config.yaml
hidden_size: 448
num_key_value_heads: 7
vocab_size: 32000
norm: "rmsnorm"
positions: "rope"
rope_theta: 10000.0
attn_scale: 0.125
init_std_o: 0.0
init_std_up: 0.0586
init_std_down: 0.0
optimizer: "muon_variant"
learning_rate: 0.0161
max_grad_norm: 2.0
warmup_steps: 200
train_tokens: 411500000
MLP neurons of a small language model. Each row is named by its layer, matrix (gate and up: input weights; down: output weights) and neuron, and shows model dimensions 144-335. Each number is 500 + 25 x the weight over its row's rms, rounded and kept within 0 to 999. Numbers have three digits each. A neuron's up and down rows have the sign that makes its largest values positive.
Before each neuron's rows, "fires in" lists the words (lower case) most often at its 100 highest values on Wikipedia text that the model never trained on.

fires in: "of", "in", "for", "released", "using"
L10.gate357:496514539504492503462444479498499487464524469473520481465492545478454531461506537463493514529523511521502516539507516502526558491510464502515536519561501511464517484511486515500489529529491552456472509526510540501471508485520503493480497499536501525510490534528458484517483506485541512572537504509499526480505487485524479546507486488498503469516520520505482525515492498497453501491481511516512541532462523493515515513503511488513537479505504481494475504488498525501530470517490526506505518516511439493478530501489501517518494515459553531489523485566504540500510534506474564461
L10.up357:470490507475466491455471455514526529487466482504485531492514494508469485489540488486475489511487478473461507494483468465495526514504509483498485489488494477510497503532502499477483457488433490496497503523519506514475514500516482545496451498504459541513478465483455448528488513474487507475531486478493461471530473516497490476503473530512487466514529545489506441502520513468504440549516498504516513535466468521469511489514489528506496504512549510497552505479462503508492498439481486480486499540484500488482508500473473467511484537488469472508509510473474493497519515490448454429
L10.down357:492486524495501512486509512459501503460469486467505512520532481529536516474481527514534510504514496469492527471500549516550522541501512495481491519487458489522476527480483494488531512463466538473534487522478494507550473481589526479465566474492483452488506519466523529542512494523522507521483518472447522486514534543468494458508507538477511507492485511469519499442485501525515506533459469475518495530492511501541477495467494495476541502522456496551536522514479528468452486482488531490490523499522492513527497534473506500513536486499472506504489457539490486496501459542479480488

fires in: "all", "newport", "young"
L2.gate365:468483469479504512482481525521517512459472503523463513450529483490474478464507505552497516444538494460444486506525482522480496508534464483464506492506516543488537493501521494528459514512456544477509498502484510477535492516466464503468485447511492476512492497485490467517522504527500479512514492493489498492490498495482502513484522507517555508541495508472516480506473493495508504516518499505545468492525507498533504478527521516465514486498513487485517466506489476532504503520529558494500445531514527556503477518530480506526506490540441550526537516463469486491554480476509457482
L2.up365:477543485489482509499492501505484519459495505516467489474510502482503501470516500544484507478494503513508492493486524502497526517529484468474477467530491502487569530480518470546452504486496504534533488500489529475479478482503481551497501470530494456490507508565528495522530514494535498539518492518482515516508442512507513501498522485537543531499514489516522496530512524518516521493523449455514550477493524508484501481469489521503523459483500497515504484527515478556493487507519555488498478489508559491496497518510460488501488510515501501552505493528469499519498514465512477507
L2.down365:496500497522527487490508498468494508469528527506499498514494504519527510529516492498535498468503561493517509510507501533502504482490484500438504547508489520453502505491524483542477488504470500516523477507499559467531474487502514516490542473514530506482492522491494507523491509509493509475461472496523504486497483466522490528487455471524508505524513547491487506517480499502533560507489547485550436499498533504471550513525477530471498486503496545508508479512528500545488486522457516517469490496472545496486454505503499488532497549510501510482504506474449506497522473476493474477

fires in: "of", "established", "created", "up", "built", "founded"
L3.gate930:482481510489493499523552521509500556494519471549513483492508496528506532521488486530528501509454459484485471507493523479519509485500562483494466477512499504511505483518511509492554497534551456500517507518487445487511498441511516521512510474496466514488501518474478487534488518442496560498445481481527434520470500477516544507499476479494506508519488513487485477486452489529541481533515521512518501503469545498488474473510518516510504473534529537525521504501526476514505545471503473531531484521511489483455470453515467493502527460456499460480515501488509528476475529520492507555
L3.up930:514523520476529506509494507497460519485486438519528496468517534524454524444532436476514547511464465491512492500493518477475484497516500482500523472422519501488502475490481490483512476510520553507478507472543480524512498506481478507472473509491495550552485526473489464515521539488471530473521469481458498485477473504510503506521473510500510509545499505502495491553509491498515499506495501496510499511489552496509508521480464510516502505510528537491528458466484477524499521525487452468502492523463510545530486515519498509538503515468488468476520504524537492525475496530498540503
L3.down930:490477497515453492513502497519492467485471505532476500488460472475503523513482477478561493446547481471444532496485499553501469493491476471444485439487500532532486506474502493488507491453515501483482508510492487497476452502485515490513490503498452517503484486467531448483527488500493472466515498524494458459479514499500517496446485452476512506508488527502511518508539527529492541544515500462519469522540485480470502477473486535520547518509506504455519534493476518503486512549496512537481493496521515523485497472489495512550574496497447549489495466471487519508525498496460511524

fires in: "as", "received", "to", "had", "with"
L10.gate42:493520499533500513449494481525469459538493491495475499527520488508481463480468509477493478539491502520533468512504472504490468538523481478509533478507530479470495494483472472534464554518522487534490523498539509511543488507497514494521487539511518553499504548513520518530511503502477480522525513485520507504505503469509528519470505505462519497468490454522506504483445485481549486521470515496502496447507503530532489530556482571548491540522470454468514497493541500494481533481476487449505529472511477538487565505482519489505530493555524505514542496463490533518487528533459543483
L10.up42:464515466499522491490497521552532512544503512528494478514483553471505526492455497535507475519511441523509490483513536504497510514466499495532530525521514449513471505477497446491505511467534511495476523510522462482512476538509503532495482475491501521538449493523473490480516456547499493525516511522495492500490491491509488508472516522468444517479494538450518518498524511491462530515529514459466542502433502541472492518476465522498518468481481493542497524456484442473479472540466508512535480518505487483479486483508538469505510519468494492517488530494489484506523478534484485497
L10.down42:467463541484528535482528540530512491471497506498521488510543479466519490503522524493521474479520503512476501469551531481495486473488501474497508529490488510514477507470511498501512469485495475488500476500506569521468494513508461510500462463478507501500510509501535479460513465477499547482516508448461497536511507512510483461500499477536500504481493547492492439537512490496483498514455486517480506553492509521493501496479539519476692494499537524495534491517473534508463421496532488541511540469497494495499471494527549500500478498462485504511488487497454497526498484482464449518

fires in: "the", "with", "in", "of", "s", "published"
L9.gate405:483523508518531482472481517534496496548528510493509449539501488542519477490478441505521522515506501485488495538542510479500482499482523482498507502497484479484521491508478501488509540498498466454488455519531489510492500504502481508522512491528486524521513505508463464496456498492510491506498538515510483489524482496564444538484526508469512526488537496494514474516482504521508502508463523490495501522518523489496522454496508514535508522540480443456516476559462479530548499491491505477507506500476493505504509493504498444499487460500500499471536458546510500483497507492497486483
L9.up405:494501573476548503479493458536495485558526495467485463499500490485489475450479473484462538488486478491476559487494486455469500468460534519468491525521468490500506513512488500492487498494464508505454492518501503494489502526525481488433526529472492509500542485484506518518500488502516501501495491465465433480499498471484465497491539500498501508524540532530552495531516478555485516494510490482491524547488480524472518499489479505470475562475455448510503502488485493499508525482500518467499489508512492521500501509486505507514486543517516508504509508497507545506504476485486497484
L9.down405:494482501533538460481533509482477492531446485512530466475446525476500531507529519498443536479495518508528486486529514508507528453474463489454502483545522502498530480473472544487542534502525508489532476503512472476493458494523540480504501498500479503489500519518484490561494480519486492540531513564484468513550514499513523481536482470516479536470449464496476482512523485468490510488517488527498485486480489475490489508524492479493479525509529559489495501523488494541455484479468497494480483482482523486510492518482450537523508566480516535510537457536455515567465543503503478507

fires in: "or", "as", "then", "of", "than", "might"
L2.gate836:520481518471492496511509521527474494497558510489532489534497504510502515461513481485497503466510517501485486502487515505504520511512498488504511503491496546496546494511505501511495515536468482513527516504487469467523465513538477494552470444533458493522460506499509526514540504578432517548492475479510510564552531498497517517469486530532493508479467497510512514506503484516507486494471549478510460502505506478500473524491520475493499530512465518522485483469530521489500518476524508532516522472501511521489559528486490512483486490495494462448511505481476541484471464530457469481
L2.up836:492482486496488513512531506493486532537537529476503447482545510529502550484483484514499491473511508505493504473513530513511512470491464473515483489488478524474528504521494496488480546517462498502513487504473471469509438512523464467521447471518499473509492515529505512489558505540501492551522521486537480537545512515486531516463516535532518557469490504518509510523499504520504485494492520481490420505535521465483479508517494487463513528497474498489472508465492496502487507486493505523546527473510527516486505508514498496526489516507520524464492511507458517498473480531465491484
L2.down836:499496490547542510525499521531513496533557470499528497467470489471531480513467491504487527514526500476474508506470542499482539475469461514504534468522522518522489475504490510508494511483466511509439493514517533492565508469494531534521504483460482504507477501491526521458486457485487510544468470489522478473504480468523499505485573542484473480471490507473492462529510495517497496490485527490487488502516497527504486506492509508525661510467505498440507491507491506490514482491479523529498514522487536443484511447471487473515555530527476493464499539501526511476466509445475480527

fires in: "the", "into", "are", "were", "to", "from"
L5.gate1054:509477499499567465531497462502493445508462492495517481484512502544512490480500469506518516475524482517498520507514462530511507548491527484459500497525488494490456558460521508493483463473473481502524476500470482486494523526520510486509488457511505509486473516525498501502529484473511544508520511501484464517507481477493491496504531535474485481498482495484477434484554436508494562482498531492489488479459502505486483490486508542484515531515473438545484483541501508526478459472502497536510480498493492487544457514535520503485538498503490516451502519501465536505489491483476499518
L5.up1054:498526552528492464545517451470508499537501484527502454491511509495491478481483482497510494522540465502503535516515493528501478488572538497466523468524550491486472518535466509492478477453467480516510506531521495499484499518497477507522492511485490465475488455528461482484509508488466499520469490480520500470504502480503482473528501494466419526539489519466480501521539488448492502498521537518539502505499497476501486513452565545546498519515523495490484521573491518510512508483479537558449514544535496535475513555497527518498537487486478525481490481522533525476482515467498514509
L5.down1054:451505462480535500485518468525456471513478493488529464516517459500535495460528505462509502526478480494507489524515506480463487484475446494511528510460508507494521504486539497479489488468469485522539497518510527521507476511499522501523504512522503477515487535504500489507484516480545542524517482521529514510530459501483473478512499457446510497556509543503508492557487498517467542526525520525540509498501537512489457505478462492517519508526426482485513523465537486550515508526498488510496534504496481480485483493491510503517493522529487540478485471496513506500539502486475472507

fires in: "0", "of", "length", "in", "15", "no"
L3.gate920:482513513492462506524487484457507485496490432484493522460530533514517475484474534511488489545501531504468506501516494500497502553544461525514493470482481495493481523487458504474454450553494555542501484527504525508435461502540466484455493519504510480461489471499472505503518517516454503509512559531506516513533463468501540510506502512506487513502483533534460472526488529477493484467468485498501506524493495470513518461514508484497528479486489477498489472524529476513566515514426515537501543501487521498509494504454516516489484522482552472536509509517482485511515485464500503471
L3.up920:479475523477501474574519494513511532488476429516482510572514517517503485494473482510508473494503518501468574508516480519531476517504510543503518517519519483481499522501533565486503477556488554539488496536496497485478464546504486486450518527454456484539492484489491493529531520478476493517509529521442484493526474521551516500502494518506490543470488539518479499538470517495498476460501495491469506485486475470535466485574537512518490524492507495515474473522507483502515502511496513513503490461450484467451482494471524499510502469481498526517454497498492500497538474488521448473
L3.down920:464486485467510529469501512510497533517503506494503490509455532492498515502478530529502508507499494476489483482469498515477491475528509545511523544494491469504477546482525507457489524505489517480448494496498482473525496463488532469533517545528517510515504545521481475488473463524502493495509489522469468492528491499518476552517518510559477533470511497500505498522497494526508458548459535507506511496500461490480510480501497492553434463480493557491505500541492517527506515530521495506499514511525537529493507443469497510538449506489494460518511529539510498440490495520500530493

fires in: "as", "be", "of", "being", "to"
L4.gate672:484538507517476509488490557491489471518481484457453454445473512534520510443509514475524466491508509465513463499486555461503481479501477493466529494515524514496519491489480469467497458486531488499504458502449467506554500479507460509487507483511511554455458497523505544550499547524461508531501475485498514441510523523452527505493467481523502482491491505503546527558477444483458477467440536484513490466463571501525516484525503513530486497522518523493514483458480530529513533473509530542497461499480515532515488527553507471518477514508499491439507501483537521504465498491478465498
L4.up672:498504503476529487521506490504531501526504493471477451506492502533503547488497509517520535510513520505507427504512508463519528475486496480529515512482493530471536502524498486489512456516481473444548504539483480507514497479529452527513456495487503490506483453436508472519504463524519495516504548504490511460473526497514480533457478544512499528466471521498512510477574477474510487482542485469503533516515500505498524457549478510518489540498546495454494487472514502519502485522483455484497536496505541457521508501490487471468519491494484495488484488502495493509558485496485496513
L4.down672:507492551468492469548502542510500498500525480494462492535508542515518478522498500497506519475510471516462502492516544470513503491505488474533487483479512532531521516497493526506476438521493519521503469506475501498545521483492491489510513507508479459523477521505509502482537522552496487511461532528487481473475484526492532477511516499514464535480474524504498491492516496497487515460449528511491485481528496494534508466484480500507629528490534487513498525513499483519500469481496429514460463484491517562484476480496480488507481478525485515532478510508475503517519507541495476519

fires in: "one", "each", "every", "per"
L3.gate1032:509478508462499510518502500538517510519514510487516492510473515509514495487544486505495481488491540554492472509486512478440544519509521524508521471538516487481540512519533512498441484494499478489507481502519479509464510462436518506476507499504547534546514467472512526529484540443507485508485456490500492521515527501537531476476509490498483448497492486473452507525491487496460454486473451486488507491441478464519482506493455506500518518502439521489498527505496499494528476540484500518478514490454510509495493493504536496516506547501490501485473529500545553524435480493505482512
L3.up1032:537501483496482468527516535513465483487496510470520513494496522497499467504513515536528458486452501516546475472463522488491476479549497482500505469516526485473517514490504533537512455451518547546491528508509519538464479506461527486519499473538504518503539460460485520488475538485493482470509535495522504533500534525550513502506525518514520446536476494476465511473458527491500523495456545502503509508509470508512497472521466479502505531449483503488491500530510514479530504492487533512489496465468532546498496521534543472510547514520512504490470535518504514541470507520478488518
L3.down1032:516483511462543481496477551475500462497473469525504520507490526525500510511559490539479506485505472487494443476485555474505545489502495481513517421489546457483518499482520504538534501510489489545512490473501532518485468504498496503500499513505501472526508473469493524500502509488533511520523486487524489559497500538495555514508480509527537448490504508525483526456505513472486496483480530488471524500516516530491486496502452472495459506463483519465485475497509475503506462515484487508497505435506479491480499514465492472512495506509500481505488518467472502532448497546511511501

fires in: "to", "1", "it"
L10.gate998:518507544492505499489470477527513541532503500491479504499508502489534524541486492560544488460541529491507521569455502499548485490567514486491511541496506542454543469527534497496494479507524488498485498526464536507504509527501519507481470510486507487482486505481495510487529492473483462473514491531523480537519467479464484478455473508509512490404500501540445506541506514495534508506476494531506466451477493494453552506520509489537507478537512505481478505486515504518490495514566498528479526516538518495502598478537498545493503480513517474510490527474516506530525536524504508464
L10.up998:515524458535460505540491489440454518476509500531494523513497507500474500564534488472493524495481483449516519449485479497537526486481523513507500515445491487500513514527488465509483487528497474506496480551518484544531504488495492498477535489498527499515486499515523544527483512530469487465531501479539517472498493500511490479497515499476497477466493547511479488469500474506524495492474461509457485467500490496532498494504504496515488517521510454492524529517553519539488482509509494452537472530504529465477484480552547511491488481514537511503512507509527475492481503559518473512
L10.down998:497530501525492548499511469506515442479490508487485483511496533515478521501516483509543511489484495490491494498500482475494509492488479466463509520523517502517494490510526438513509464519498523503518513532468501491521527506492489506487571550505481481474488521504521557515492488543562494486544555523496486490569480517496522493479482509467509484471468586539533459492471468496493508491504501487490492474505520476452520492511502480484382508477488502499499490552531511543498523458491489508496509517544531494507449484540467510502485504459510520482529451497467508566478547475550467532

fires in: "all", "1981", "3", "end"
L2.gate522:548487464471526529486491487469483504452523535500487519520499491462533523490503517448535528503496551487500486540484526494489479485526468493547504538541514470456465523499479470490494563521505485520523511515503524501508517449531513491529471465487527466488486486504496477481495472521509515531486503500481554474513469512537518460477505488452512477538494458470503501487499476507471495511495494496513462508524495505502520463492536491478509484525498515469508531472477511471503485470490486554471525456509517469507514527450480502478482526506492467531463515516461482539520538499523529480
L2.up522:476503491472489507534468503465490537462542520481452522505483471524517492505514478497491472492515556492538461500511536484496522493557469496488501504517534529487454500429444514495514560505512482508477521501445530524520478505474480491492530503514540490525498457475480489465477505525439502525476503528507493494510560485500534478528544476482512491514448485509520495513474503485478503507470499496483468507488515524487522475460548487486519472499537518524508505508496539512527508492531481502480530477476516487516514556496490529505484525519502495514460493466474458561530542486522481450
L2.down522:549509481514528512421505528486537500513496489518534488492477482507502505510470505502509519537470503543533534534463476537476506502497462481501526505516501461492520562520519486496528516516505507490506507506530510538505481506459551504522471513466467475540493490490533519527534527515496479502425503506457504487506490497499534511485462512485490514510498487489495542486501476527481496513513538477525506515509489475482464394500525528529605508464480494479489477467498441505494508457463513498490523489476516517472498531448530476482492560508512510515511482495456488519501522521545550523

fires in: "only", "last", "each", "top", "every"
L2.gate996:477496472467482469494505531538515478488535510523503538465497509510522474474509506527532523479498529512506480464493486508526504474555502484499496481482554496454523527533487477497505507454510508519489502501463492503464503480529500510458498504517486496503475480463498518525480495460464555513478487514468500500518466544469504535519496472513479518527512496504551491501491498514485523522489537504496534470502508508506497504509487514508510473542474463528472464477543456516515475509461491531570469485535527519527464521480482512458496488520503513512471447563481524516498543528570524530
L2.up996:465486510434525488534480544489527511558516514538534532460514504482518483487496516518525489477511510503490477489494494499556570491524498477496512462526544424454553522513486489501514490447515477493502523484520503543483511457532457506508488511510472481488475506503499549518476500471471541516492492506527497513505462525480518513505459499522507527506528482499532478529507441522468465525463539522498500516491481500474503522487517490478498487531449475529522473486556485467532447472486513538547484476531515497491492486478484489496498492508492512490477464520506510511518510506514527525
L2.down996:530518511473509502488491534474505478512519507558531530476496497476505497509523557539496496480497507509517500526503484514513535498504499442527497481488552497468515517460529494533514487490480505476487463496506495547493510454508488477501467515479483538501487473469488541482496482477497531526528511514544478517492475491516542455487486531534515499552517464514533459518507448469476485495451443497514515501495482510483536500492489486478484472510490491491496506467504504474493484489521504523555504479470525481495484508498489474489497511534531513505499473509500527511502468500477524517

fires in: "name", "called", "as", "named", "term", "renamed"
L2.gate935:499492496497492489483495458476478498470521537499494514488498529445505507485531515509488504511488496493529499472466495494495502511542454519424500485495494517539566480514442529492517450497461495479530509497548471478511498471524455478516507479530512517503493514512499540521493524469484504509525493534543568521527500478516471497481453468486519496517519435457537518516487520438499579516546492524513533504523506496494462493518499450542496554518515519519491545478496460483495497434499522526494499511500495567520492517519554488463522511513521492476512484493510501509482514516502503555
L2.up935:473510516503500435537472495504471509475545510531487528461485550479509515514526500501509505509482527479520489455496493495531529501558486511448472475510504503484544472496447523458526466475480439489502529512525454474498523480503475482522575497505519536531488514486474513509493511473485477534498448501493555480558458524491511500493448510497518500491451473515540492478486505481520507528526485521546481455526514485532492482518463482506492514509484495507523518508451505487479488452471509507508507518528493521539477509512539482479508500503523500464494527442492517510466524514456519514
L2.down935:505535519496518524514507510523475539414528495505456494507457493502531488531486511493497475512479475509484510472507492502539508515504494510449546496490475480497481490528498525484502478481495514494502512484500498503451482465483485506486496469481546509521482505498500502478488466529483472531424499499450491500485476511525559537508466519462491506500492501465528560478518495519483519526522510503491472472508565472521513496528499473493501525482460444511537526509475458479457473519473504540508487534514485490514474462520499477530513471500531523491480520510520509505540508457465522517

fires in: "if", "total", "where", "when", "each", "only"
L4.gate646:477489463551510479492503541492486512501502528524497500525491521472523478430509516460517502491525432481501493493541506504510480522507505453477503481494530525438499526505504487510452403488520568540504495503486510493485507516518479468495473458547521501485509517500486464519519492477530500505520459466521466512518534479472491491515508511485542511462489503512469482498509470492492513475502489504469535541477493492566494534503466456479498477474508472521498486461532499504470512565530537486528485503466482525515513503486569492481546483484485454543478489495538516551489534516515513531
L4.up646:531504471543497514515468498509500520504500508470538475502498526499492471463511480491468488502569469512543510549533500477476490481507520472497518499504519538492492492490517470509485476495512564512478519521488485470491492551507470499512500526519517461471514486509502460489507539473495476530535488489509487502519493460464479467553484483494506480440493537443483506523478491442461510487526486470473520539519489513554477482495485428483521480492500481492476483469509441509442483544542526485516505500484484535512462533501551493507552502480486470509503498501530523547510506565515498499
L4.down646:473461500512513513485497479541495457498486534470458468512452513497516459500500487548481481517494518498493485472547499513537482511513502520493530492529527508540465486488504517544493528506504544501535503482500518482480551534553498457564478477486517491449505497518474531483469478489459490558526511505500520526487491465521498528505486512512519482491469468507463524523542476506496468451486542497502480516506486526493486532495519479464565497515465483544473495498473510495488503538482487531529493472511503494493511516488514477508552480472488517540510510526501544511523516489479485478

fires in: "only", "each", "just"
L3.gate1128:456520490481462469499493503467502508471520500533541485453476497539523511472520482530475478505497497473529500507496531507465499560457509518512525488542552516428500508487499507531499469494519505547548481492502477508500525504479474490501472546563476537499521478475476490526481489506546496519478477505485468501483516489489481492507509496510453511509475505504470490508474496470465511478506463531468553504515476486528473477524503504551492492490449495544485471461522510521522464513468495517503529517501445460504486504483471504486485520520547522514484486512478491481458516498492491453
L3.up1128:502485471495500461483512464476461534523516510489530527507521487501539516478502443555482492536559499570515471532513497472476511474545494524478511511480494477479504526498529487497493514471444534531534499516504463517505505517518499500516461506494453531469485497520482530522514536523473522525573505511484479490533481494536522486513472468491507484484498548490495502504532496510533511540477507518508487508483496491499512479486506505511492473519497492489527571511500525480494484470468540474537477503473523498507528533500486492464489519497533478510478460533490538507492493532514520503
L3.down1128:477487542489503470501474515472511458521528493483525511483495514493552539468538492510491523519537496511531494519498469473513549518513515508516502472494515491482544543503538496507503462530535517550550470512546491517501527463490469498499465528513468543501448527528471535533514505479528514542528485503486474509501494507497466514470514478528513475494528544493506514494540485478498524518528493509497504499522500453491573505493481491521418507536525524527501520448500497517512470567453475498535507506463510471473519493479502492474485518523536535536465498466502534549474499540506516450

fires in: "name", "term", "word", "claim", "definition"
L2.gate463:516513451494463507541500473508517495499482482502498490503469509473486459534539510513467510489456484529526515495526488553463447508510452502510487497515502538469492498478481506528467500500497477474512530504499464492510479515490534519428455481496502490528468492515487494516492483492478513527459522544530505492529507519445499520517535478497492509493501509480506503553497493483490468485542506491521491500508535490496507504498485493491492477476505479495554526503518457522495484512532538489512477501499484532508487482493465480501519485515517505490485493543455548525448526481435483494
L2.up463:475462562489485424492508502457524478451534521479474522471508529511549495493499545517481485491518469488454499482491471516547518491498486555504496480463506506474497506532468519518524484468515473472504482484494513452486523523482502482482501458498527475496492508502517513493497485473514446549523489513491497454509507498522521465480501506484529468481521498497519467486498501536443551498513509538492482538517522482496483517486476456523496514481511493459483546497494465487531486525467526512468524472490525481541483481513484515480470519532468525525480505504508475471523485521454528505
L2.down463:505518528487450532505458500481521532433537541537477509541501515487493451501510517504540506515497461506452531531445498520542501503488500504498494498490544490471544512535489512495518443500566487458481553503509490477496532485442497450484504528476496496535458547492538514493466485467489471488479498539515494521483508542477493510464510539477535511519519494512511513495493515527463537527514474511506485524517459499503523503488482442465480480488507452467526504502462441523503472524457497540494472444475530513537509491551471512488535490519484535510511501472528516511523534550503499537

fires in: "as", "to", "called", "of", "into", "jonathan"
L3.gate667:500530506473470495508556507471487450446480493514537508461535521495509467485482509502510515496493527491498458504439515480499525479503467493490489464436499531471503505510478452504500418552493486453501511505560479507528489510522480470508541492496457561484468498473490556549509535522531506514529476502499527491503562509497480498454488489493492490523513486484554472493442470493547498522509503485528544525494513496455480500526470482501489492536508498499494489473485485465510505527492494523481537505520500482509475510484516512486466440512488506546547493534489476498475491511495503517
L3.up667:495504519472511488518506530510460548527542500450486445465499499479548558495496487479516499504466507484522515472482463460535495481490459526510537465527492469503550495485483507514498488543487498456487487480496470507571529489539524521525494508506501551510485551484525490469542486540511482491542464514501503499503519513442474502458501507532477527488506518512514500485510520462527435516466527425530496459447527466554493540520489520502496536514505545543516499514526542494503511526465508502520529476530522466480494459505497543493512477514490464479524524500514510498486509512499526524
L3.down667:493543509517523478494473497495494497479544491524494468496517514492494526531483478488524510489497480499465519430464466501519531501473471449493542470462471490508481473547527505491467487466480485492526507471479490506526459490505487537477485465507516514499463561492483468491495509517536437522470501499482521497460482509488517512511451519502495494483521494518474528484527486478553501488504490471521509491470530500527474449520516443494534533506527522509519509480491536544519505526470499532532532509468497502511464511493497501508516512488526470486483511514505508502525511473491558509

fires in: "of", "is", "in", "to", "from", "was"
L4.gate81:493512489540475551525518491461500492506497503512515460526492513494478464534508504503442474487513489529487515502492482518514522526467526471487502547486477499507464508505492494492486489508528480516481496532495495476533519495448516552481516492504493525478507508490497475524490485488489512508493449462533491463518531492568503493478502492510444518519500514495501457535505521543435552497457522530479543528496538515513533516480519493515505518519530525484497481497485458482505505469528534513522423488511494535507489476499494481486492479505587484511541460484467547464502529547503491473
L4.up81:478523524496484534508523491509488508461469493477524499510498507528527498508505500493481510509516488524512486467513472495509524464476526489501456482478505526508444535517498499499478491459513515506483554496475539496515506508517503513445492526488491525510499458478506450487542496491537484475482510468523455491504505482540476467491503469507460487536508496508531436512514517524485480492465472444464483523490485506478529526487437474469514536454538517486462491485479496551501510507562466479539473540503512511430494493506498488497486529503484502508479461483457475469518477551501448458
L4.down81:511495514528496564505466484439502525472510454520503486458496517505495520485491502496497501534515500509494492482490491495503504471472510515517475520465518511510521494505486502468536479478534502532486522550467497544480495516496512525493501488496510477522551499500467464459488512536530506480455481458521491499466477468495499470486500518508540513486484512507491510526433467510519468498492489527488522490478550508507522503468526514519515512487535472498506493487491506498478561497555500508487485513493536523504488485501517504480485475463512500537477482511482457518537515504500491477

fires in: "all"
L5.gate680:483533496533526504489460505470506509497500524541492500549502515516526471487478471544545543481487494484510525480460528545463421519546489478486456482498522502471523534540491507497485527506508515505478503525489508489500496488497476500512513463499502480495477494512500519521471499494501480532520482523549522503537543470483507533532535443501518493516485504490491445529480453524471481532433484475493452540525508492529471488491478490537470483531450510505505545490517523455527435529517515490478473473538490514477509527525472517505497537541509516508496500520503460491511540509485480499
L5.up680:463495488483504492488488499521440505427528502500490505509454540519547539516505504518463512468523512434508491487478505498493500481465475503462452467530488513461487526526537517486516553498533517487492502510468481491483486455472500504522460514499488493496495467494494488521470466501515464490506474498460544507509477544483491474507517477523518509522504458465480465504481453506487468509464500465493495515493492478525483507539471498489527492482479482467517508501524510507481484509472451561498451460508514503508533507442476497522478502563488540478530492503459447500496488486511485492
L5.down680:497502463487489480469469569465506531495524530519508508537512533516508510501513499536528500524484517517521510471495476510536482489493467476516508511485486496463587559505543504517491525495508512555473507473519497470494489492477496494513558487489464481524493472462443574480508549487543467485466493503500533478503493540494467493507485448519506472463483502528473516492492451491457561505486507481513443509493483518496493494525539478480478508471500504459471474497526515517485494485461493489475452478459486498495498503533493476519479505534513530509503476504477487508565521500483512477

fires in: "place", "final", "time", "each", "every", "last"
L4.gate440:496494506509533439475483503478501519473488510505513503496499479535460527508501503551495489460530480539506455504514474510512542513520502487511483506506537509486498460496485510507491516500516519500537501520511497443504544519439494473513486490518509509497521472497495518567448497505502537551483491496504510456432520473520518458489539467504498480501545489484471562517488505495530501504529504511491509524503518546478464496510493518478501537504498508517546479448519520530548512523473478509526474490510494519497508517515488480546462501519540501499476505498549495504509504513527517489
L4.up440:495468453480522468491461482479518479491506518478549499529536502453479527477466535539515467514487474494505498457535482511500529487525505471534488472537530431463486492527516491473517492461492515522503494522471532489468506500502490491447497513546479521469513452541491504509478493489547510519471521482537501479497529482525533431467509470533564486483525503492551508530494556482506531536498524486501533520497535525472455501469491523504494490515473545471484514488476505509490502508459516481525502525532529500532539511520496479511480501482497486538455488478484493508533491537511500502
L4.down440:501510490508511552507464468463467517541528507507536528505491521528525510452503495509520510501520487492535468511517484483512541492514467507495474520516478518502513489484529492517506469506531531505509498515506556530469517520493508492548496522516498482484505496485476529510457516487469515538501493512539521468480443453527484459526487483489514483507521486519493478508492479499503479517520538533496495456489514551471440498502491495529436492468463508518479484518502514505460547526520516502475512487494556482525507521470544471457500518490488478498502523511493487509518497480485520489

fires in: "to"
L9.gate562:513552498560463525470510492526461485532459501483499534467507516501536493471503499515527476480486519483515470545515509533476486519528561490508509512496530537492487577470524529515463447532511486498496496489460506487512487486509528491484513471495501501531493528517459511472482474505463509503508467472511496516499532522509508513484464478506502494478458518527505498555503487528526480487494484475492520523463505491474519515473466515546501460523547457475481527569518496496537476483514527526496529555492510534505509519538496496500489461502519537502476533494520479521496486514513494494
L9.up562:510518505510498497502513504494493485517467512517446483512476496493498511490510484514535524508481521444519495556527508500526480494471536504517497534535479483487501536528483447505507483514493496476505523523512494501508517503513508467492504482532503498509500480443466559529509545476515495489487496499521494525543516503515523436518435441448498523491514542492455548494504473484510460530452512515469542486459509481476491528463478490563469537492500489515518472495493481519516477514538519482458530540486531497507481515500534535477519551477502539481458510508507516507461482443506456458
L9.down562:486519552479501518497531487514528481467480494539528481522462526509487520472518502515525519518521506497475526538497523491523473526490498530550499526528476513551495525501482484500499519502499479477513509521504500457507492475536500507524501479473517462519517511517504512463533530486481543519499515495518515474543487491539475443488505481523508457456429502526531505488494496486484500522465477486502511475511505495489559503521498562515449528491486487513462515493529487498489467494559482501491477505504504494495487520512511516494477500484502502520468474463522523526534517509476505461